config.toml
head_dim = 64
tie_embeddings = true
beta2 = 0.95
MLP neurons of a small language model. Each row is named by its layer, matrix (down: output weights) and neuron, and shows model dimensions 176-431. Each number is 128 + 32 x the weight over its row's rms, rounded and kept within 0 to 255. Numbers have three digits each.
After each neuron's rows, "raises" lists the tokens whose logits its output raises most directly, leaving later layers aside.

L7.down1757:192124145184145090081182141132104144094096087170125109131135156104126136153120145118094148134130056119092189107102165118109100031126106144116106123102088099121144147119177148083111157112150044110128106161147103131139141146116149100172113162121131140133104147115129118088144123142141132189116105184133146133151220121125087150138145097125097158110104179094115092158073150089092140120159126076124149083126085119153180124163137123136138135158157141099155066153151137130139053108075147152113124144122162000173101118160160101098100123103076140162135085126087152105116058193109160144093157070138132103195131128112129170164157166078149129135157136175122135137132145124141091104128120079103106079136191116137000122093175131099101079138147123135218107138070128093125136137134139
raises: "0", "4", "1", "7", "6"

L7.down958:149083160149174160129082155129182198112072123126107161127151182143116083105171142129129159092149078094120117127142128119115120127085116123153092123140125092150161119141166108133145131142136108146126157146108140085086137143122138082206152110125130145129083137136110100153129161096167115178174106124125130126144179071136097198107133130086142128151090167049092063096101115104140157116165115076151128088149167062180152161131114149130214116158154191106147099158120135114090115089069128162122151128139171000145156087140108168194126140148139151178117150169111086123119098163131209159099134123174161115124095145094158095115117110150156106120093106140149129181117088098126111153095106114043105130188195096135188161088133188122121107092160086043150114134111082106133145148126131
raises: "3", "1", "2", "4", "th"

L7.down1675:092092108190079138173141190160175143143159127093089126109102110081161154152128100158117200218127110090129102112063073123140128135139185137142142146141085162124149146093202153107154069109177118132092117163146130098186163130094149147170131150104195180136098123102108227084143087129130160094099118149146102153134191107152103142164143079129068139092085115141167099169134162097102117062165144165221164111120166130182186134103138121156102116133186122081144089148127173118143102094114158123129101159130149049177158137137161092120141124227098205116125101102083090119141138093112152131085100127150114094102127098100163123098162131114148230136118092118167079188075111115108131183156144124116131189089209121168167106131135140179108156149109145097181101131108064083170147117093119
raises: " are", " were", " respectively", " they", " themselves"

L8.down524:124140154128145092161141091132137185117121101159117132117089137105122127203122109063160168152117162164155131188100110152091098131129124154129151134104135167110127146178144134110096132129165148155161152203141159119118118084126122065175142117138210143151123091081062174138079167143137132184153149182106120147182175061191121124163129108132158147119109104119113202115103124129189115143055142136129121127127093113144125168147114129116122145078108160056211132147152052106173123154131145157091139090145134094092195155070124083140101159081132173142182161086110091107152112146156116161121092120083157052130148111149141112138137094142134179192116110170146107102136120191090138077096158173120140108130140169160150096090104157141116121148076148138154170107081157100122122151088123
raises: ".,", ".)", ".", ".),", ".)\n"

L8.down1416:158165162148112142121140158133122166139092130077123127120109131110158079108125168141044107176182140128117108102129143151132153131165111149134026139124104148130150129084143130133125166116093159116101087130126123074189101157146159130088108214102149144166171128131101191201115164121140126121120135154132129188115088139122144095141157175199110154117053107123143095138157090107101071107114174138150198150073137155122126130161172126131093143164152127122095150208144151141088134138146086168165056117182136141057116121134122142120150212090172094139077171102132115164113147133067161115153133100164115184122100123194112161165096076136167113162168159121156115110195182133163094187162154134108127098144121138095134102167071131096145109106112158153129101134128100172116125131171143
raises: " killed", " arrested", " wounded", " executed", " captured"

L7.down1343:159090169148141129128190136107096065160118134152164146111103136150150113126146101146124163123105074155123132092113159097111106132059156090136130172091059133161159127159139162093143139088137163140163112111108105150136136132118122076151139125099119118126097131110091163113128129144144119184207150127155105144109166112121124136130131109041124076088127142111146102104147128091112144104160103111135112089109123170118145150161081116136187156122181153195121074175199110121119150089046128181147102124164121029177179109097142132205139135138101183180134153149145120158112091142116156099094075142106121138142145149109091181138141139104116130132145140184148129119129131102140111148169086139128149078143246143113000113127137155108078136104112109063179158138165101124144107165140123
raises: "0", "6", "5", "4", "1"

L8.down516:097138039130187147159122110132142111114166163098091105080118156092097107123100142086098133164133092113129202077127146158146112169119161109121094143151147180126131094175064117117139113172146093119093082138130114140108098079070080094098169134125163100165168143100118146070122168100055087117211126123103109138076078071186135107095129134090153121109110120139110095111124112061135120129087145207147140144148164136104094118102135149135135125168068109136120157058137157168173189141109109163086127128189209177076097171078093148142142101128148143104118180129120125100110139130098150111078121077149095168111145171083172144122109154127106141132057149080084143135116111080130079119141107128097188167135155121061055094178122139151091173101109169171109103173042141096153110151098157
raises: " there", " it", " players", " visitors", " people"

L8.down982:126108170148089100170151133115148186140152178160177139112130091105149153089105167165091139178151052092159146118077074137155088115150081143135093140188081116115131155069165192181142139115117090086153174155109116159168124094093116096096123146142123144124122107119117090163118106084161168129126104113105153168117125127139196141122102132142179156157138172150110139114153118103142110097108156172138103111109075143091154155133139089177153126116063108125099156169111174098126135110116131161116100153121108163092139131173140148130118150110171169103182125112120146099128106133110178147117130152105171185121095084112106151193131075118146133143137142153106124152142136116204112124154119181096098111124174127126215140108116159119211103119098157058184150098155133106131090166193105
raises: " took", " has", " was", " became", " will"

L8.down911:133140090135130151097111113131137125147162113111077128162151194196111141113139131141087142170130141166181102120120164134144105081139134184088132140205120129190075114061154101086188114118128141120148135131095110122155121122137106172154148121150163095136110130167090156155089139125171134106178165098106115096131107121135143154106051079142106104090165079119145167108179141102049085144125141174109105150175159138139131103124142131122156096140099151155113099067138122096176146168132175162087103075111118117192157147146117037134112119119138202140120105099135113119129125050108144063088133094105141126134126198100109066103122115175131083101118096123106180143126143109141121110097141142114063144087158043149158199163119100167061139124172104112095121142106114137148152158118102
raises: " provide", " serve", " carry", " manage", " identify"

L8.down849:149186170100094097172142156099184078159127170132138121130129133164133129073104148174165106187110116142158177125092083118176076101193115141118136172200138169138107135113159126163153146110060069133120136130128188038133176110167123102121177133197117122157107095120079129173095117106162193182077188107117153164154080184089172167123147098115076102146084160094143166087131117147163129111155158100173112166128064150143142109162095054115080140105142115105091110157129147128135148166176133151134096111191111000112144160135102105174102137120135122118149137092129144108136145155137152101080124160170103109116128126130129140147112101075133149100143152145137130178111149091132124138153156093107107127136154124165167131093101092151177121181085108101098149151151093145185109086139085
raises: " moved", " created", " introduced", " told", " converted"

L8.down1995:049135166110119163168172169182158123142111096132119120153099107159146110107135128143085151134127126117157073156134104132128149122180150102074164132080157147072124150103141147135106128130093056072079112110192135086130106097146145119117165135133154086128182154120152103121115102062092103146184180050101131124122044143128121185134128163106137130145201184172158134135164161093126151115156119121069142149064148138117188091167104200101155149164126079098176133069095080154138148187120158140115161101088137124104083151116098096090162111133128082120151124094079097095180136103107154118156124097053126106113114129190152095132157114149155116121111147111204134061126101161112119127109161161102116146122174169116111144124127130099174066153102159119144085100156136136091152131091103
raises: "ura", "u", "isa", "us", "ich"

L7.down1023:117066123179127126133121131117129110111103161096177142154071141114138113148118171078085174097079101108088093086119144139118169107137120133131115132083112150141072149158155074133146108089103065119080110107187143113106069098096134118077085154083102161141178116153166153115122130157133106104177123104116153145114089124140042101145092101121153124063126079089143098157068109131159122110109076161125123117163153095143125127149177126181120143214169171124097095155097109121102162063102081159114073106091145156112110191134183144122147077134183098171070110178103131153098143164081162153125095129128107184186171139110069099104137158191076159126142120127157093132102156158137125144172153174086089130159140142099130146098167100081141073137130125131152154161117181117136121137171107
raises: " women", " woman", " girls", " female", " priest"

L8.down830:135144206147121162127158090123156122141104146122205151081105100108117136086132152108090096154135073094152121145086109151085088125151138132172123146107091150087130127184115199154115178110155098144118126133123094162124126145135102089083110087111090103146199123029121086173121164100075164109095086104160139160131102115120150099137180162112140084169119153121092142141105137164168153106083111049149140168110063144100109125093072081084171168143139119119129163212124168149107149115100088147112129127153113049063130153110128198174101154100140097145163134159115182087157106130122127165192118127155126123107154120132131138148133118058135148145147152143108124125176123110168135135137163119135169115212122151089162075064152110066168119150085109142128157107145142081114149130138169
raises: " starts", " takes", " lives", " offers", " begins"

L7.down1515:094160064087127166150101123151114117169128089137146144111143091180088139118118141072127176118116105110088072106129076093156101131092118103169108118105097120187122127153126168108122142123172171148126109145093126153122176139134104113156123136084112120139165137113133184151084116150144175162181157126121129084073141096153113203148095095142138054161142133076133096096120140103147170074167175164156118187144127115150180151089055148069150149118162116111099177154095199098124102132145166167114048188171140116179135165137109068086118115150131112229112140098170134154140099166162129109129094140165158157120159174144103144083175097113129168138073184127139100165122128138136143183114129124112172126167202149157000147130132195067124147101086120143147180117139084112155102119093085
raises: " |", " |\n", " |\n\n", "izing", "ising"

L8.down914:152079169150180112143124119159124179194122070145132126091098131142158161119164136084123133127112162134176174152108183116119085070141160097138122068137126165134078142131187206151139071193125164173153209125153124134152099132025147130124137082071148107134132158083149138154105120126138176121123121084139216092132083111182183116138115170144158131174141086144101120092103141176074100139115146185204113121110130123163178131125106128196176126194108119101098107172147114120161096077141107120134126138117153081135097146087155085186098136083097158153114125139106087127107110161093149075158136155133127182143153177107074087133157149152131094118158106177144137149151108117099127140087151127110171147155161104133178036107080147143171142133154143112111122183132123172159150141109096
raises: "able", "ability", "ination", "ine", "ment"

L7.down545:160070108196110090119073171098144120082123173122109156105145142104103093122161168184145069153138158130102092108117115135089091142134090155116135095139103087128134079108041126124119092157126143104176135125116169121196143159130106142190114133112114105091089167088112137127112126105118147127188102177106059171087119118141138122160129089097114112070100155150116172166070178109190090091093146073129084140133100141114095166135175096095125150122108084089160156087143163190133084140193150126105158087131101166169141145132151137114140119110182074165175107186088136127156146076096137161135084103128129169137096121147185115153115159185134144136109125106166087148115132083130121143138138127079134151113125132178222146202113114097150109171110103136173166136116109139100100168089089
raises: " Texas", " Washington", " Oklahoma", " Minnesota", "American"

L8.down1766:141087118121068118100140151127153151130170095096124207129098099098132150096077206102147158105105101148116154088049145117088144171131083094146123167104124120150105112059149114176135159170162125150106108118118128073114054119128194116067101102158108147165127169121147149136157183118137181106187113125184122197104105119136102119135064130125092118114126169105156125096144152127139165116096121036126118058130153145129133107113134080101132116127118161099106151124126070080076107162148141159123104035125128255100139120080146151179133162175101170129132143157131152101121124104137093084125091187070150139092151155146099159097149132146153134136117135102115181128140146088104104140109109148085092053146132081177073167130098067143139103111161107147101155161091138156116132110154086
raises: " Romania", " Denmark", " Tunisia", " Pakistan", " Poland"

L8.down957:137144135156137096066186209142149159105121108125097135096138114148148098168122155123118153141144142109113126140104166116109139191128137131139116145126148132117103094097154101134122147132201168141082064100063153071195067097174157117061171190132189122138086106152140197085085158108146112116146117146128121120108123122143110113104119128179129111118089093130134063123149073110132100115078157164165117222141122110145107094159122144116070129174134121121093178145144142107081083120117060172142083143179108198164112170080213083133136161120121094128123162188165106190140101148064161133096121140134096167108100138135122125185110087101139159126120119120129054123134158124141083132162164144178118063125151153138141127146035054082112124112146202126110112155111119130153128080155123
raises: " leader", " Leader", " Director", " member", " someone"

L8.down1940:163104107124099144126133127128093124083105128162119097124065097104124160108105122054123110152123108122130112134150082124066108135079094089152113148105106139181133140144131105144163091133201133155155137130092124096176075150092111133127085161104119180152127105105104168154097134195124102129174130144129139116159155147128187148116129091205138165089116135094119147121121135100113125099173151165123169158063081049168128124155056107137183127139169084137096109115169195129090105170134118175097102085144125001137129156076155184101105160124176143199093129062118069150107144158154122083140085079110096096126105147110115152166118170165184135140126104181132125150163142177076125177143114176103153145161154102169092150115155145110114139131138094163181173095145137088131174179151134
raises: ".", ")", " |", ".)", " |\n"

L8.down953:064148161138132167088064103140148128104125142147162073142131094151121107104112101083100152145181121213096069142151115093144146086181148142143125112112118111153117114131172200127131142117137175111017174129096123120182197100074124060176078115077136100155129145094080165122153147158110138092144127131101168166131076097183147138071101136096189086129124135124110113102137109124121120154111148100147107154108154149175102148127122130055187123123090082129097114123150126217097131164115116168163080177135152000151162131110107085161121094157148227090126133121159101147126130192078158187196168092152136075155098139166115121114153136089179122115102105082127144116125116112112161117123180117152137144153126101138084098167149104103154156089110142172093077170200138061109141142140090
raises: "able", "ary", "ants", "ee", "ée"

L8.down1246:176117116113118109141087103135144144176085117126168100172147119104156131158169176158096109137157097120161064080120107129144080119089168131145141148111104138124077131078125165057144139116226104171128089156056116068069143134121191067152094111104201153096114088115119153163119141114148149167186129099155137135149105166161183130101099171169126115138126145109129153128166115107103140117174137146129161082048066137139139114148073099145110145131131142113113149109187137149066144123114112133133149149130087142162191114142169097162121167130188213189103130117113104171104133113167131165138132155134131093097147119120151130195136123149134136205126151156055115118161120104170096147138150123097154151123190108115106126059110093071126125119117098092134164129099124166122098136119107
raises: ".\"", "\".", ".", "\".\n\n", ".\"\n\n"

L8.down1196:133109148118108121171121120179188178136145098109136157111140132123164150081143139159077125110186158155146184131139175122108076133181100109136208135143144087077143124126117127089088133144113110133169201150120094122120118151106149092146155127115154110182067120151146180099122069081173116139152102134155185125150094118175126135186116093147131154066102109083111120144130064206091088160133101160124120134150119093171101158087144099173174049159092156177098070145173108145134148168110142177176105139174039088085155134087141089096149105124183122087147170130107119109088122129108123145110082091085122139136120174100127150125143105145116174136137134114086118198115134127140157127141145195145200150133137112169161099154143149152096170169170119048118092110110075155147093117164125
raises: ".", "-Ch", "-L", "-m", "Sport"

L7.down1417:114080166139119134140166104177121142151123130086149075142171092119119169163067153139127127128171144133104134101080141150108085168147168092115106145160078147164113117126149093068083144127126115082155125162159144157170161078108133122073108105062126140119159117141106095072153096113163096091131150152160160085173209080168096146122190122133150139160109103124109092109118132108117154133154125127123105097102155167087143124143143083136106101031130119115120117080104097135139142114116120119132100153185161145117150047159108143138144153179115102105158078107152153055120141155112105109095080130104169173143115119148146195173140119094085121107102101098158204088144184107131148126149063071145138170202162166158192114115118078091117090136076172119172163150169122113092093116099115
raises: "loan", " loan", " Rangers", " relegation", " Celtic"

L8.down1409:178134068129152124152116098088138090130141152125085086097154142155128124088170165172139149170137106146149114111093093098126110139166089186074145149238125117155100139055117108093187119136123150123117139136108109076141040126104102114137152081121136055178143164127131166139073171124130136128185154113129150121173154145130156143106093079159149126146171115079139147110181141115088073104123155118169167119105131085142146105087170156105118120112132123108145165110124118122237170181153157145064137103139096104141143126150122008181128128159179136133147107055114109165116131093089136070114144084130160139148159174081096110129076107178137109106113119145109169185124137097103129115156132132104095105075141073141130180162110123151101135098124112110105112100146108172157165139129102
raises: " create", " give", " serve", " take", " provide"

L7.down1531:115106104171091053111150104172077181138202121073123154117088133148090152072100099164150170110150158155142093151166130113135103108158154130151129164148147166112103146216139173141105158180149112120087173089122165098139139146089160151165169134091219138121100139115124167152137158167133155151149153111105168180089072132119134128135138080120101126130127125143139156113152228092121142072114107114111152175140134157076107115133173113115174165143124133118104106176138099126131195148127164159157103124092111041130127146140072145127138119158136175157135134089127090148118124176135152140114117139114112125196067181145193112140163072087094157122079166138107181188112155123112117123141115114173155192134106163148174166099132123160112138166111147152134149138185128113125093141112143
raises: " respectively", " counties", "play", "rock", " were"

L8.down1868:120126045167118161102117126151135147104081131108157127124078125102095150065112068093128105135166091102137140090134201067172139163149209119101098147154130128120176155126108103111140163137140135105140107127105118112135126138134179106155139127087150119108086118119117103082132134139139101158081153177145108166153161124110082156136110092091147159100124119065161121126130148137168142097133110164163098151120195072126114115150152129161176134142193136116139095141149148122139099057079142018171131134133112000150155068152146113116116184111077118151160152132145130133129079110156158138114094084106077112142120169041168130157135084140181119154130199133136175129085113136127146129140128204119092149123164119184000116132132146173112105132121113121193109083117135120161155172126100
raises: "2", "th", "3", "9", "4"

L8.down1920:123112169167136143119171092147156132110085137113115147126082151138141131134171122112148117100107155125145114074112057140176114139107116078151136104124091131094107166122179140093147100055133138141142164127150155158105108141134130093137194111112141123109118127118056153133162144161123158181183133159129142119164163139137112194190107118114153141180131174113134184088141155126107094104074145190083140120092103125158054161145109121137150149101140174159152094138145077116127159122125164128157149146148075000082144143101137122142125139137171198076124134110128160142135113126088119153105124101095115127113072158099155155129090103165178126159155117181073121127131131091142133123135133160097112109124127145121001127105098120183135131197122152116147139107081136140128103145143120
raises: ".", ".J", ".\"", ".C", " ."

L7.down49:083134127131150139097110176113149112118091157160113103122130181108162114148116175146128105135044156101128102093142074111078117136138095187069175081139111116189133148092094109049124123172084160122129100132126120129181144163128108151148109153090124153091120154162124108084115125138051160197153143158147041200129122168137177124145140139133132163106134112160148161161115146099181076056068103099153140132132095141124094169108123117094113124152121147095176165099096169198143098110193126118103103091114079140154109161131129105089115092112170038131166123164081093132154123109075152128099102134148109156149153146134186125155152189103176097127130158114144097143138106079141116101105064145060161143089106121128143115123093145099111106158122145132108170130128150112102211145143087
raises: " Oklahoma", " Texas", " Latino", " Louisiana", " Michigan"

L7.down1297:119139126181094093134111140094161133131149111089131130090104143077148142147131119094166168119077135139143087175057112164155138137189114162144121145094143127113198116159144121179093176122109123156186097090089158086114149051106170168166142124182111072043119142100148120131122156136093100086171145147134173135106062107126195108121116149180118117122124127122187096151021100103135137148067134195136114088132124091139089122161118152127173154139152109145143090055170077069107135147175149128140127082065107204144179126092118118117130138095112139167118143073105081130116118100117166142141099115088182161090104131078122206100103091184109108122104087178158148167145160129089114181137093092153126089176133088109159176117128150118070085146056079170182141187149135150093126128163122
raises: " Sri", " Vijay", "athi", " Ravi", "sa"

L7.down1668:102150089152077079108152111098112118051122146065112137126128171128112101144158138121070091112153095133122100170177115111158117081153129097096092083113144094132073077111129136082098164112166097107140106157089094137112164166143114130132103090091152103172136155132107138130156118125142132088096139115158146125109149169148123098120065169123175118147145127112114095113115125153156106138104182066144137076112156093175148126155141133108162182137164130111123182106139162124167100062118102160156107125138141000150145149097120113131116105131075182125078144134124105139110107190125120107186150131086123106133069178154128140200102151169122205123106132128148140175086065176121132141145105118117162127173091151123116120164112092169114110117147110164089136125145130168119139198093069
raises: "ability", "ance", "able", "atory", "ative"

L8.down1894:120174169129100122108152103148141119152108138143144171128107145149062200104201179079160114119144118110131146130145136122129137139172111122154095140107100110064151157163152156125151167134118078150136127152131062155119113135168128102123127134137068137118135086104139099131130166104105189116103099152160110140172132124093139103112177198079108146160114146085147101131099129165174171112106133079139158166089102190117151166103049102148167123138108132104141129199145145153108130133094098126157161106105128007060125137125106179128072129074149136131127186146122140066167091134145093160185142203170083150096163138168136212143101121059118113126142168079103119163132101106139105125117136056154136144189113128113170078106107093057132131172093144116096146120168100093149105103108162
raises: " lives", " claims", " reports", " features", " offers"

L8.down1312:145160135132110111106149165138133121132087084117118112110140161149141097181155144182130147119173149161137142075171136144122136131070093112171187116081162130113133165104120147070096104166153102122155159135172114126147100146117153108156136145145173061154108130100118130097117120076133161094109115133127113122091142140125100145178141136114142133164135152088132084086116157113145208157151099152097163120180108119136138143142128159145126138117147160146154091092135118150088171068085126128119132114106148009104084137092128169108116145130151094176135110157126106114109088199122181149152157145137144034187140130133158120150136145128107142127091134165129128093107138119128145093118000136154154118135141103097000109105114134153076135112125148110107083117086107075111123123144139
raises: "3", "0", "1", "5", "6"

L8.down51:180153125115170130159133165110103172169097094109080119163159132086114109147144198140137079106151142118122167072158119133147125130156153119166113140153201156163141165145165112109137152177142094151171108122118114107152100197139097104113087150131148126130117095103135133133103165159132111117172148140141113153114200207129112137108136039148155126114108129076142109109124129129134190177174152163167162080089120162133104133138154092134119132094166138140096125139104111146098105154098088142129081156131188003161131169100107125102135139157119110181109152150121127140091084146107163076089090108122064093127086123078147164127128123127099130098086101177163081146130072127119071092081115138190138106152177095119097127088094124094142175080148131117115165094171109087081156175178093
raises: "2", " |\n\n", "3", "1", "\n\n"

L7.down1342:129137104137132119127160138181164101150111101107071146127105105068100135066183184084067191190160100121103101077153118139146119086061141103123193128044093116121138097123120161179160159081084138126077079184106144131163117150124080116111131169071127116160139103098090176172124190184127133125218075139180156143104105108170133147103178135095138147095123127136143098093136113181124123121092126154121192123128108157152144114167121144126122111131139158138114123114102135167158089119122149126128113193162117077104114144110158104125087071126094135139111164084165095159192089142078127126083176117128092138137139112088093134156109163122159185160079138088175183141127137138144083138090136083127184139163107156169240103105117107155072150102158166157069072106084118150153104150118134
raises: " it", " they", " someone", " you", " there"

L8.down1907:084091199191113091168105185212146060072133128114137159152111151095139054107167132155126126126092106153082102160155154070131113133133163191141118118094151156162085126148095146153093106100085116096150137148144180139163122162149155111170119160119114219127124031170118138136107065144150130054182159091158158125110114136168120134133094101176100130146097129108142155063091124088104096186129109211104138152096145123128105111118134146120092107137128112171099095156158119129138127119164140131111081177140116182108163069151136114200110147124185119146103135082144141109135099016095140140100116156072068173117130141136134139130161129114105130110129118089150152144169096116129085088090131083125144173077155126170168108126139132168106105194122110158103125084176131111158128181180191
raises: " youngest", " oldest", " largest", " most", " greatest"

L8.down1974:145155131123151163171133143156192121180136080077130119154119101057176130147130151207133175159204134148110137158105157104120109123169120121109139093091156082102086098097125073122151146166113120140090116170115160154159024165124095118099073122042118097135108136123123212171178098110131103108143149099126094210117133093179132153138038145097119064108096153154143134215145140202127096110213166214144120138110141080119127137129162130087119121175089138176141174119134136138134076081128138122161092123150120071091144146141150153166133144132164112036152083080143114161131107128120111185093072121128106114146119128210168159112084157156122190090131124130126123141095083131131114136114127153126123133127091125181137217128116097149124130153108149117129112078104142095113104137172122
raises: " to", " into", " onto", " To", " through"

L8.down1388:077117120082113134068143112106083094141172144165110141065115138084144153155144130131107126111147150063134090052155170127137120153169164099174095107098106066164168166166122119143145110124124173110096142174191161132102156116150104068158178168085112101154161139120125080147112138142093109119127101097172117064103121138096131102170173131125094118164145079166109066130096169122082130137115099160110097073183115161138188073079160122187115121124162127139113056103112108141172123120175156178137127122152165088087109100148111090115118106142094108166162134146136097133122091142087102126105127101149156166165165169082178125126115111170161107131093175148107149120122089145112167106169110096109141101114079097123158074138153083152101146148155058142168125198132073100172080119071097
raises: " that", " That", " it", "ved", " those"

L7.down1879:122084113125072127138105102126121150161112128113084144158072170094093074142149161099107162126164152142141129116086086113101140055139099103129119152070084114148131127081135079152115158145067091176055123165128082110132099162132094204119142068129181126134144126121117136114171118085178137092116107160143137183064095146131076135151064142121118144102141189124157138197113167164140121150091167059131116114090122120153151124148118156077119099126153117133107120101177101029122133149131159111166062097129175237126158117118063080161167178162123172151135112137090103180105115121140138109124132184150176114084174186140104147132158106144153106164100136134168110091111135161139167142154119130097080114125143094130155096131105086131188121120102068144111168118119077157144116120104121
raises: " Poland", " Romania", " Switzerland", " Russia", " France"

L7.down1599:059089176123114122144117119155090143099134084127179123116153104186170045149127124105139128162094132132084126083082198109120145126099112100139063099123078133224110088182109074090164165175093149103115089127147123129149142204110162112142094216111078109146111150128131108112161092086097089113159117114118157114190122090101100174061153108133143166066120112113125134125152077119133104102141161147087137123152131132117186149120186132112150139177151182127108120124074113124131138117156153155141165125119097028072104091127129119164089127109120182076137132128081165107154131105122119109124119139067157156166113084119127121144102050083091134109136119111126162084122176130084113122125147156129165105091125160093024116135143081136086120114096066096116149059105138120133079185144140
raises: " team", " teams", " relegation", " tournament", " squad"